config.toml
num_hidden_layers = 13
hidden_size = 448
num_attention_heads = 7
num_key_value_heads = 7
head_dim = 64
intermediate_size = 1536
vocab_size = 8558
hidden_act = "tanh_gelu"
norm = "layernorm"
norm_place = "pre"
norm_eps = 1e-05
positions = "rope"
rope_theta = 3070.0
rope_fraction = 1.0
qk_norm = false
attn_scale = 0.125
bias = "all"
tie_word_embeddings = true
parallel_block = false
init = "normal"
init_std_qkv = 0.0178
init_std_o = 0.00349
init_std_up = 0.0178
init_std_down = 0.00349
optimizer = "adamw"
learning_rate = 0.000656
lr_mult_o = 1.41
beta1 = 0.95
beta2 = 0.95
lr_head = 0.0043
max_grad_norm = 1.0
warmup_steps = 251
schedule = "wsd"
decay_fraction = 0.859
decay_shape = "cos"
final_lr_fraction = 0.1
batch_tokens = [32768, 65536, 98304]
max_seq_len = 1024
doc_mask = false
train_tokens = 355100000
max_steps = 5455
dataset = "wikipedia_en"
MLP neurons of a small language model. Each row is named by its layer, matrix (up: input weights) and neuron, and shows model dimensions 80-143. Each number is 50 + 15 x the weight over its row's rms, rounded and kept within 0 to 99.
After each neuron's rows, "fires after" lists the tokens most often just before its 100 highest values on Wikipedia text that the model never trained on; "fires on" lists the tokens most often at its 100 highest values on Wikipedia text that the model never trained on.

L8.up1365:53 42 23 49 68 35 63 88 59 88 47 58 32 66 36 54 80 53 84 37 59 38 51 60 49 41 49 43 42 71 74 30 66 00 81 80 50 61 74 63 40 33 70 41 56 61 38 60 61 37 39 44 68 16 53 25 24 62 48 47 47 50 45 64
fires after: " ", "–", " the"
fires on: "3", "4", "y", "1", "2"

L5.up100:46 75 55 37 34 29 45 51 52 58 47 53 56 52 36 74 54 33 72 33 84 33 35 43 51 75 14 41 00 32 38 63 62 30 53 42 39 56 49 49 45 46 60 22 67 48 51 46 49 32 48 47 65 42 48 39 56 58 47 32 61 36 46 52
fires after: " ", "1", "0", "2", "6"
fires on: "–", "0", ",", "4", "3"

L8.up961:59 23 64 48 38 44 42 63 99 49 55 63 40 25 22 54 51 39 46 66 30 32 59 25 54 46 51 62 56 42 46 70 38 70 70 89 64 59 10 54 53 27 55 68 70 52 52 47 85 64 52 48 61 38 69 67 43 62 43 35 61 62 57 53
fires after: " ", ".", "C"
fires on: "2", "1", "3", "\n"

L5.up224:50 41 47 28 49 42 52 23 72 55 55 46 73 41 68 46 26 53 59 35 52 52 72 39 44 66 44 27 00 41 56 49 48 65 43 28 35 59 41 35 32 18 37 58 46 55 52 29 49 60 71 62 44 50 58 36 23 39 50 50 68 50 48 43
fires after: " |", "1", "2", "4", "5", "3"
fires on: ".", " +", " −"

L5.up75:50 32 47 30 24 55 60 49 58 70 52 67 48 49 29 61 60 57 58 63 47 57 51 42 51 72 32 70 24 92 76 32 37 50 64 61 51 51 40 56 24 11 66 38 55 49 82 58 88 74 83 63 33 37 61 52 19 76 49 36 41 56 53 45
fires after: "6", "4", "8", "5", "9", "3"
fires on: "–", "-", "′", " to"

L6.up1512:59 67 45 45 41 72 71 51 64 56 55 31 44 34 45 49 55 56 34 55 45 55 39 40 00 54 37 81 41 68 82 47 47 12 69 20 60 42 16 24 62 43 73 51 46 71 55 56 60 57 49 75 69 51 45 30 46 53 50 36 32 44 68 48
fires after: " in", " of", " member", " to", " members"
fires on: " the", " of", " (", " a"

L5.up1027:42 36 30 45 40 35 52 33 56 55 40 48 70 63 34 59 41 00 68 70 47 39 64 46 59 67 29 69 51 40 49 56 61 64 41 31 34 59 65 75 37 41 34 44 92 56 63 41 48 62 48 14 49 62 49 28 53 39 41 39 47 78 58 69
fires after: "6", "3", "4", "5", "1", " "
fires on: ":", "–", "50", "ion"

L6.up249:64 40 33 39 15 65 51 27 48 78 44 44 70 43 37 48 39 66 61 21 34 84 56 54 41 59 74 71 69 83 75 59 40 58 45 73 32 34 38 45 56 47 44 57 46 49 60 53 43 78 48 48 58 62 68 61 45 41 65 57 30 70 42 38
fires after: "1", "2", "4", "3", "5", "6"
fires on: "th", "st", "nd", "rd"

L4.up765:37 30 66 74 41 43 46 52 84 54 53 51 67 50 17 46 44 23 90 73 49 67 38 44 45 61 21 58 34 61 73 38 74 70 65 64 56 47 31 43 57 41 73 51 63 59 55 61 55 59 68 48 60 40 76 38 57 38 47 39 44 45 57 33
fires after: " ", "–"
fires on: "201", "200", "199", " ", "s"

L8.up248:50 85 70 44 19 52 76 15 52 54 49 81 49 50 16 76 58 69 91 41 31 44 55 53 33 39 76 40 51 48 54 39 50 47 56 55 52 51 73 85 34 31 30 31 84 75 76 67 67 71 45 34 38 68 54 49 57 60 58 45 56 22 38 57
fires after: "0", " W", "2", " ", "1", "4"
fires on: "–", " ", ".", "120", "%", " in"

L5.up1174:74 79 54 42 49 47 63 68 38 42 49 27 44 37 42 55 56 37 57 73 51 63 44 86 62 22 13 60 71 63 45 63 63 55 50 27 65 32 41 46 41 35 80 41 33 56 53 38 65 41 13 40 48 49 70 36 34 66 43 36 54 43 55 34
fires after: " |", "1", "2", "4", "3"
fires on: "–", " ", "-"

L6.up1456:69 39 66 60 41 55 78 48 56 27 62 38 45 55 37 77 20 42 40 48 32 41 53 30 59 81 51 68 29 60 61 30 67 51 29 45 54 41 52 35 51 40 57 19 30 56 31 49 26 55 64 42 51 41 87 60 65 57 46 38 50 60 33 53
fires after: "0", "2", "1", "4", "3", "18"
fires on: ".", " |"

L5.up962:50 60 55 41 30 27 68 42 55 42 21 66 49 19 45 71 41 67 62 56 65 62 35 64 63 65 42 69 22 51 48 50 42 50 34 47 48 47 31 46 65 41 49 60 40 60 62 53 68 46 46 25 49 26 63 67 65 86 86 39 56 74 53 64
fires after: " ", ".", "1", " +", " mod", "0"
fires on: ".", "8", "9", "er", "ter", "0"

L6.up895:37 43 63 56 45 31 64 62 47 51 26 29 49 32 53 43 31 69 51 39 51 55 51 58 56 28 65 28 43 68 56 51 51 51 46 31 48 40 14 44 39 19 45 59 70 72 48 46 38 60 65 26 70 76 55 66 58 51 60 63 39 39 37 52
fires after: " |", " a", " is", " was"
fires on: " ", " the", "-m", " susp", " significant", " Phil"

L5.up782:68 64 58 62 30 49 63 40 72 75 50 54 39 30 47 62 45 42 81 46 47 66 45 43 40 20 27 53 42 53 40 63 54 45 43 54 64 61 26 57 36 36 64 18 55 70 36 33 31 58 41 68 45 56 62 31 35 64 69 23 60 22 54 45
fires after: "1", " |", "2", "4", ".", "5"
fires on: "–", " ", "-", " According", " abs", "According"

L5.up1284:51 62 65 50 41 52 46 70 54 41 65 34 39 39 59 44 45 57 64 36 61 58 16 54 68 42 38 71 55 71 41 55 48 68 45 42 46 48 00 52 48 26 59 68 24 32 49 30 52 46 27 71 63 41 69 76 66 63 50 44 37 49 37 72
fires after: " |", " ", " (", " \"", "\n\n", "\n"
fires on: " ", "0", "R", "st", "V", "St"

L6.up265:50 11 46 28 22 62 50 60 54 71 63 59 36 27 33 38 47 61 77 21 52 40 41 34 51 42 61 74 50 48 53 51 35 65 49 61 52 37 13 46 48 51 48 42 42 61 51 47 60 52 67 73 53 47 54 54 30 74 76 44 46 41 30 04
fires after: " ", "-", ".", ","
fires on: "7", "1", "8", "0", "2", " of"

L6.up597:30 54 59 46 36 64 59 24 37 45 40 02 72 45 50 71 52 57 58 57 50 76 40 38 26 45 54 55 54 75 54 25 63 46 65 50 37 66 67 36 39 32 26 46 66 69 51 43 62 44 67 52 61 22 66 38 58 38 40 47 49 73 51 68
fires after: "."
fires on: "0", ".", "8", "1", "3", "9"

L5.up353:28 36 31 64 50 27 46 44 48 49 41 57 51 65 58 63 60 38 30 57 51 48 35 38 54 84 52 46 39 46 42 30 41 44 24 47 59 43 30 29 57 43 56 54 52 42 54 33 40 53 76 43 48 40 72 81 68 35 56 51 17 60 33 05
fires after: ".", " express"
fires on: "1", "7", "8", "9", "ion", " together"

L6.up500:64 50 65 65 45 54 66 45 65 59 63 74 68 34 67 52 64 80 77 43 56 63 43 45 41 59 14 64 35 51 58 49 20 50 24 52 46 51 30 52 64 39 55 52 45 69 68 38 85 50 40 55 66 53 46 58 17 37 38 39 40 39 69 24
fires after: " ", "-", " C", " +"
fires on: "9", "8", "ly", "red", "ir"

L6.up1523:60 62 64 47 47 57 60 40 38 37 74 30 39 51 81 74 14 36 37 40 66 63 29 26 73 45 44 48 49 62 30 45 40 61 45 63 57 43 34 51 38 46 81 50 39 52 58 50 54 57 36 49 48 47 83 52 50 47 48 31 50 27 60 51
fires after: " ", ","
fires on: "0"

L5.up105:31 30 53 62 16 65 59 43 71 51 59 58 61 37 48 42 64 59 77 39 51 48 67 44 50 52 76 49 36 75 84 70 58 16 60 70 43 44 57 40 37 54 38 32 63 55 29 37 57 47 53 26 45 54 37 81 42 52 69 82 45 30 42 35
fires after: " ", " Party", ")", " %", " Cy"
fires on: " |", "cl", "p"

L8.up931:75 73 67 71 15 47 60 41 65 75 39 50 48 25 40 38 39 68 67 59 76 43 36 53 34 46 29 55 06 42 46 54 48 52 16 21 46 55 44 43 52 33 56 30 78 61 64 42 45 29 47 56 65 42 68 50 44 31 55 42 70 38 46 32
fires after: "|", "-", " ", " the", " \""
fires on: " ", "8", "9"

L4.up1292:40 34 75 63 51 55 78 32 88 53 58 36 44 55 63 50 29 70 49 62 52 55 43 93 42 67 33 41 50 53 61 43 58 58 69 66 66 42 39 36 30 35 70 71 29 89 56 40 70 69 64 38 47 28 76 42 46 86 38 68 55 63 51 75
fires after: ".\n\n", " on", " |\n\n", " September", " April", "\n\n"
fires on: " ", "==="

L8.up892:40 03 31 61 56 46 76 61 56 52 29 53 61 48 48 56 64 51 60 46 37 63 48 58 46 51 43 49 45 57 54 44 59 18 53 26 11 48 44 45 47 37 61 44 60 94 38 55 39 46 69 35 43 34 52 26 40 60 40 56 49 49 34 58
fires after: " the", " ", "nd", "th", " In"
fires on: " |", " most", "0", " following", ";"

L5.up1361:44 19 38 39 36 40 59 65 52 55 69 66 63 43 53 75 48 39 62 39 40 24 55 21 62 48 39 33 44 38 41 32 61 42 54 76 53 53 54 47 47 30 75 48 75 44 37 62 75 53 19 55 55 43 48 38 46 59 39 35 56 91 17 57
fires after: " ", " |", " \"", "It"
fires on: "2", "3", "4", "'s", " +"

L5.up909:35 49 41 41 64 48 70 67 52 72 51 55 46 48 38 59 53 73 80 61 55 45 47 79 47 41 48 75 58 57 49 34 75 39 36 22 59 43 34 73 44 56 57 37 58 87 57 32 75 44 68 28 55 40 60 47 41 81 38 25 59 33 59 38
fires after: " ", " Rel"
fires on: "4", "6", "5", "at", " tw"

L4.up309:71 99 43 53 46 52 76 46 19 74 55 35 67 46 37 59 48 50 47 59 42 69 62 66 58 58 41 41 33 62 74 52 42 52 67 69 38 55 20 40 54 42 28 49 40 69 30 35 52 55 30 59 49 61 61 48 45 46 53 28 37 52 40 56
fires after: " |", ".", ",", " State"
fires on: " −", " Route", " its", " +", " ISBN", ":"

L6.up126:50 67 53 53 42 43 61 62 40 55 47 27 74 51 41 52 49 66 46 57 69 81 68 58 16 58 48 55 55 75 51 48 35 39 58 23 32 34 50 25 44 25 17 40 33 65 38 46 54 65 62 25 44 57 44 38 41 71 67 43 50 70 44 62
fires after: " of", " in", "In", " joined", " to"
fires on: " the", "c", "."

L6.up50:17 48 35 73 49 48 59 59 49 70 49 60 76 32 41 60 49 50 60 60 62 75 52 55 61 64 27 50 23 65 63 48 43 39 54 53 61 62 31 23 76 21 43 37 53 50 54 45 37 35 50 71 67 33 49 48 42 43 40 42 46 54 41 37
fires after: "."
fires on: "8", "2", "5", "0", "1", "3"

L6.up282:59 51 33 29 26 39 57 30 39 71 16 38 60 51 43 62 62 72 83 22 57 55 24 54 39 36 55 59 22 60 55 49 54 05 76 71 24 67 40 40 67 45 50 33 18 65 37 59 49 35 79 63 84 42 51 47 38 61 69 41 61 20 34 32
fires after: " in", ",", "In", " New", " United", " In"
fires on: " the", " York", " States", " California"

L6.up735:30 53 18 42 75 47 47 25 54 38 64 54 42 52 48 58 69 58 47 57 32 90 66 61 52 68 74 59 46 67 63 28 50 44 69 49 46 36 53 30 60 45 20 41 48 40 24 14 67 62 59 59 58 40 59 07 46 85 69 66 31 53 35 33
fires after: ",", " each"
fires on: " and", " of", ",", ".", " &"

L6.up1534:65 41 45 24 62 59 66 70 41 68 71 39 87 19 50 52 46 33 37 69 72 75 45 16 28 43 34 98 57 73 50 58 68 40 46 35 31 48 78 45 46 45 50 63 35 67 50 36 65 47 50 56 47 62 49 45 21 62 46 56 42 74 48 64
fires after: ",", " the", " in"
fires on: " as", " name", " title", ":", " order"

L5.up378:26 38 48 51 45 25 70 43 41 32 53 44 42 54 41 69 35 48 63 61 51 81 37 52 53 39 44 49 46 38 52 29 42 73 58 58 33 48 38 54 35 32 52 56 61 86 58 86 55 62 47 44 61 39 99 55 76 53 40 41 40 57 54 87
fires after: ".", " in", ","
fires on: "0", "00", ")", "9", "5", "8"

L6.up696:61 53 44 43 48 35 70 55 54 73 61 62 55 22 64 51 41 58 42 49 52 39 34 44 44 69 74 83 30 53 55 74 50 24 64 47 52 47 14 33 68 59 61 41 47 54 34 45 70 66 55 57 91 51 52 51 82 67 57 51 34 43 22 47
fires after: " in", " of", " ("
fires on: " the", " per", "°"

L8.up1358:48 41 53 47 05 39 56 36 55 54 63 43 52 32 32 49 65 72 71 45 97 65 43 38 36 48 63 56 59 49 70 41 23 62 28 61 48 47 43 25 56 44 45 53 51 62 58 78 54 33 81 55 46 68 36 88 55 57 50 59 47 17 51 49
fires after: " in", " In", "In", ",", " January"
fires on: " ", "-"

L5.up1374:27 72 46 30 29 40 65 53 38 67 39 55 58 31 20 62 51 62 81 35 70 90 48 44 39 58 47 66 70 73 67 68 49 50 56 32 64 41 31 55 61 54 50 37 61 63 43 57 57 77 53 27 80 39 89 65 69 47 63 29 32 61 39 41
fires after: " ", " ("
fires on: "1", "11", "13", "m", "14", " pen"

L6.up1402:58 16 50 34 49 35 50 47 54 51 77 53 51 56 48 43 50 81 39 31 22 76 64 45 66 22 46 73 52 71 62 32 56 56 41 91 51 55 47 67 59 52 55 34 53 61 64 34 53 70 87 46 32 59 59 25 46 55 70 58 58 31 38 34
fires after: ",", ".", "og"
fires on: " which", " This", " expl", "d", " Add"

L8.up1049:47 56 58 41 39 67 59 53 39 56 53 50 66 44 48 64 56 45 66 64 42 48 58 70 55 42 18 43 62 59 58 58 53 45 53 56 57 39 69 54 56 29 37 39 42 52 40 35 37 33 43 36 50 24 64 44 42 84 61 60 33 51 45 49
fires after: " ", ".", "==", " World"
fires on: "9", "0", "2", "5", "3"

L8.up278:30 36 28 64 58 30 62 57 73 68 69 38 33 31 47 60 55 53 59 29 60 58 63 51 14 40 31 50 48 63 50 44 70 40 65 47 35 38 66 63 54 75 53 35 48 51 51 51 85 46 72 39 60 47 43 68 37 39 83 67 18 53 49 41
fires after: ".", " (", " \"", ".\n\n", ",", "["
fires on: " As", "e", "A", " as", "b", "As"

L6.up982:60 59 52 69 27 34 48 55 39 60 56 27 48 32 46 70 58 49 41 74 35 64 47 72 58 40 27 44 70 52 52 49 59 48 44 49 51 54 44 43 36 60 29 62 49 53 34 31 52 44 55 37 61 44 48 57 86 88 26 29 32 41 29 39
fires after: ".", ",", "0", "y", "–", "-"
fires on: " ", "9", ".", "ck", "7", "1"

L5.up1243:62 44 64 58 42 58 50 54 60 58 60 48 44 64 78 74 29 54 92 23 58 43 70 48 42 17 41 54 43 48 46 38 25 56 10 57 66 62 56 75 43 19 71 26 62 55 64 60 49 64 43 57 42 55 53 61 57 36 51 59 46 22 46 23
fires after: " ", " (", " |", "10"
fires on: ".", "199", " ", "0", "196"

L6.up978:15 68 48 62 38 41 46 63 48 63 41 47 38 57 40 41 51 59 70 54 42 48 45 70 53 43 55 51 40 71 58 68 53 51 70 48 74 19 36 56 62 52 54 41 60 63 68 35 26 46 28 25 45 52 55 53 52 22 50 28 48 53 46 63
fires after: " |"
fires on: " "

L6.up297:67 39 46 51 56 73 68 54 77 57 53 58 66 41 45 49 49 52 63 62 42 62 24 43 23 32 30 59 58 53 56 40 52 48 70 22 51 56 22 51 50 05 52 52 58 82 37 49 53 45 35 32 60 32 52 15 32 64 36 46 44 52 42 39
fires after: " the", "3", "4", " in", " of", " Website"
fires on: ":", "′", " Mat", " that", " same", " late"

L5.up954:52 35 59 62 51 72 85 47 83 79 64 42 48 38 35 57 36 89 65 46 45 59 32 55 24 51 54 46 51 69 49 37 58 48 53 60 20 23 50 35 25 30 51 48 48 82 15 43 72 51 66 25 46 57 50 56 47 73 70 55 45 47 29 60
fires after: "6", "2", "9", "0", "4", "7"
fires on: ","

L6.up928:65 42 55 46 27 14 42 27 60 59 49 41 39 50 20 72 51 57 78 43 53 57 82 55 22 53 55 63 36 49 43 42 47 43 63 79 55 62 55 59 48 55 67 41 54 74 37 60 21 71 46 62 49 36 60 44 66 77 39 37 35 15 40 24
fires after: " ", "–"
fires on: "199", "196", "198", "182", "185"

L8.up1351:49 63 51 76 70 56 56 46 64 66 65 55 54 35 29 52 63 75 33 62 63 41 68 48 10 57 21 59 50 54 57 28 79 28 58 50 56 58 59 48 44 63 46 28 45 74 48 56 60 65 61 55 52 58 61 43 54 80 46 76 34 56 43 77
fires after: " ", " CD", ".\n\n", "."
fires on: "200", "==", "180", " |\n"

L5.up786:40 50 38 52 65 41 56 64 66 90 65 47 39 30 30 49 73 62 53 47 51 58 49 66 48 22 42 43 56 64 88 64 58 39 71 56 35 63 37 39 56 52 71 63 35 54 40 51 75 61 41 39 43 53 34 45 46 76 48 58 35 42 49 72
fires after: " ", "."
fires on: "2", " ro", "-"

L5.up616:49 75 46 35 42 68 65 36 38 67 65 58 59 28 44 75 64 52 75 96 77 61 74 66 26 32 27 50 37 65 55 55 53 32 23 47 69 60 78 61 39 26 57 29 52 47 51 29 30 33 54 53 54 43 59 90 32 52 51 42 31 51 46 40
fires after: " G", " O", ".C", " A", " T", " E"
fires on: ".", "'"

L6.up699:67 33 34 62 59 44 80 29 76 60 38 33 55 28 51 64 49 67 42 38 57 56 57 44 29 46 38 73 33 69 60 34 74 30 55 43 57 59 59 49 42 29 61 43 12 79 45 86 65 61 63 84 55 31 50 72 62 67 29 51 24 69 34 48
fires after: ",", " in", " at", ".\n\n", "120"
fires on: " which", " where", " that", ":", " with"

L6.up152:31 39 23 44 27 52 58 54 76 52 55 59 67 56 43 69 49 44 53 60 73 68 31 24 55 46 70 30 39 56 50 31 61 23 55 36 49 79 21 49 59 38 57 79 67 52 57 52 88 49 46 38 47 38 66 55 35 39 51 49 47 52 42 36
fires after: ".", ",", "C"
fires on: "8", "1", "3", "7", "4", "ly"

L4.up1500:61 49 34 57 57 45 53 56 65 46 42 33 75 41 23 78 47 29 50 92 45 63 61 41 40 42 60 74 38 61 39 56 38 45 45 53 24 59 58 66 57 52 70 27 43 55 47 56 32 40 37 78 58 72 61 66 52 50 44 59 00 67 40 48
fires after: "2", "9", "6", "5", "3", "0"
fires on: ")", "'", "}"

L4.up953:43 48 41 43 46 23 47 54 60 53 99 50 42 63 42 60 32 25 41 65 49 47 47 53 65 53 42 47 51 48 63 51 54 55 46 47 50 22 48 55 33 34 59 58 25 47 46 38 66 70 63 41 62 45 56 34 44 70 65 24 25 64 71 63
fires after: " November", " September", " July", " October", " March", " April"
fires on: " ", "r"

L5.up336:80 90 37 44 18 48 48 54 47 60 58 34 61 56 56 83 29 64 64 87 74 57 62 53 35 27 36 83 44 61 60 71 34 33 48 36 31 68 55 22 28 37 53 44 72 60 63 61 60 31 40 44 41 22 72 50 53 74 37 36 29 37 38 31
fires after: " ", " (", "_{"
fires on: "3", "ri", "4", "0"

L4.up664:57 18 29 54 56 35 51 29 68 37 52 29 43 57 16 52 46 54 84 40 71 40 52 60 33 46 33 83 61 36 54 45 80 28 47 43 52 55 44 48 48 30 57 54 56 55 29 49 83 39 68 74 72 66 58 61 60 50 60 39 36 64 53 60
fires after: ".\n\n", ".", ",", " \"", " that"
fires on: "==", " she", " She", " a"

L6.up665:59 52 56 53 35 59 60 62 65 47 20 47 45 16 39 54 73 69 35 65 56 48 35 65 31 47 39 45 68 86 35 64 36 42 65 35 62 20 73 52 59 40 47 57 60 55 38 34 54 51 59 51 60 46 61 50 42 84 36 55 56 45 24 60
fires after: " of", " in", " Website", " during", " H", " |"
fires on: " the", ":", "amb", " "

L5.up1272:60 67 45 60 37 60 49 45 58 55 37 55 34 34 18 57 30 34 49 21 67 77 52 24 59 52 45 73 22 66 71 38 78 50 58 71 47 57 18 56 54 48 45 61 43 54 63 51 64 59 54 47 40 28 60 67 31 40 49 49 36 61 63 39
fires after: " ", " ("
fires on: "1", "–", " Kn"

L8.up131:65 40 59 82 59 71 61 55 45 53 40 24 58 55 31 70 59 42 68 58 67 80 61 44 52 47 81 78 49 74 90 41 61 12 54 40 52 46 60 78 42 42 24 47 71 54 55 42 41 81 42 27 60 71 56 49 42 52 28 39 39 33 43 42
fires after: " ", "%", " p", " P"
fires on: " |", "ed"

L6.up526:31 12 45 65 49 72 66 44 85 52 46 48 56 39 63 41 40 49 81 82 54 61 40 33 48 47 92 72 19 40 43 60 51 62 51 34 59 48 70 63 36 40 36 53 57 47 37 50 58 45 69 47 63 22 52 47 48 82 55 69 54 55 22 31
fires after: ","
fires on: " and", " as", ".", " but", "elf"

L4.up780:57 53 21 74 51 51 75 45 55 68 55 62 77 47 64 49 42 49 91 76 60 70 54 74 21 45 48 52 50 46 56 61 69 38 44 42 44 38 55 66 52 46 67 47 53 77 31 47 79 41 48 26 60 51 48 66 36 57 80 74 29 37 46 62
fires after: " U", " the", ",", " |"
fires on: ".S", " United", " UK", " Best", " and"

L4.up988:45 50 60 70 70 27 45 52 66 65 47 54 49 52 34 54 51 48 89 72 69 62 55 71 20 45 37 58 51 53 49 39 73 79 67 70 48 63 51 68 56 45 32 17 75 62 33 62 49 66 62 60 50 44 56 52 60 53 77 40 37 39 29 70
fires after: " ", "–", " a"
fires on: "199", " ref", "app", "192", " conf"

L5.up1096:54 34 53 61 70 39 47 28 52 30 65 15 46 44 77 64 40 47 65 90 48 51 63 20 67 46 35 72 55 53 52 43 31 66 48 37 64 55 22 47 51 13 30 46 68 48 62 38 53 64 59 62 54 56 72 52 79 47 36 32 48 44 46 55
fires after: " ", " (", "-", "–", ","
fires on: "23", "22", "24", "20", " Sp", "25"

L6.up330:54 70 38 55 35 32 68 78 62 75 44 61 42 45 45 63 48 50 62 24 53 61 63 50 51 43 73 30 53 35 80 25 50 34 43 37 46 52 46 34 38 50 54 29 59 37 31 39 79 79 49 25 50 43 61 12 54 34 57 55 53 40 46 31
fires after: " ", " (", "(", "["
fires on: "4", "1", "n", "th"

L5.up81:68 51 54 53 22 40 63 61 65 78 29 31 64 29 42 70 40 50 64 32 31 28 38 49 51 52 54 60 50 39 47 34 43 65 21 73 49 18 27 62 52 47 50 79 60 61 65 32 59 56 42 53 55 55 62 37 23 55 57 40 47 35 43 24
fires after: " "
fires on: "6", "7", "9", "5", "–"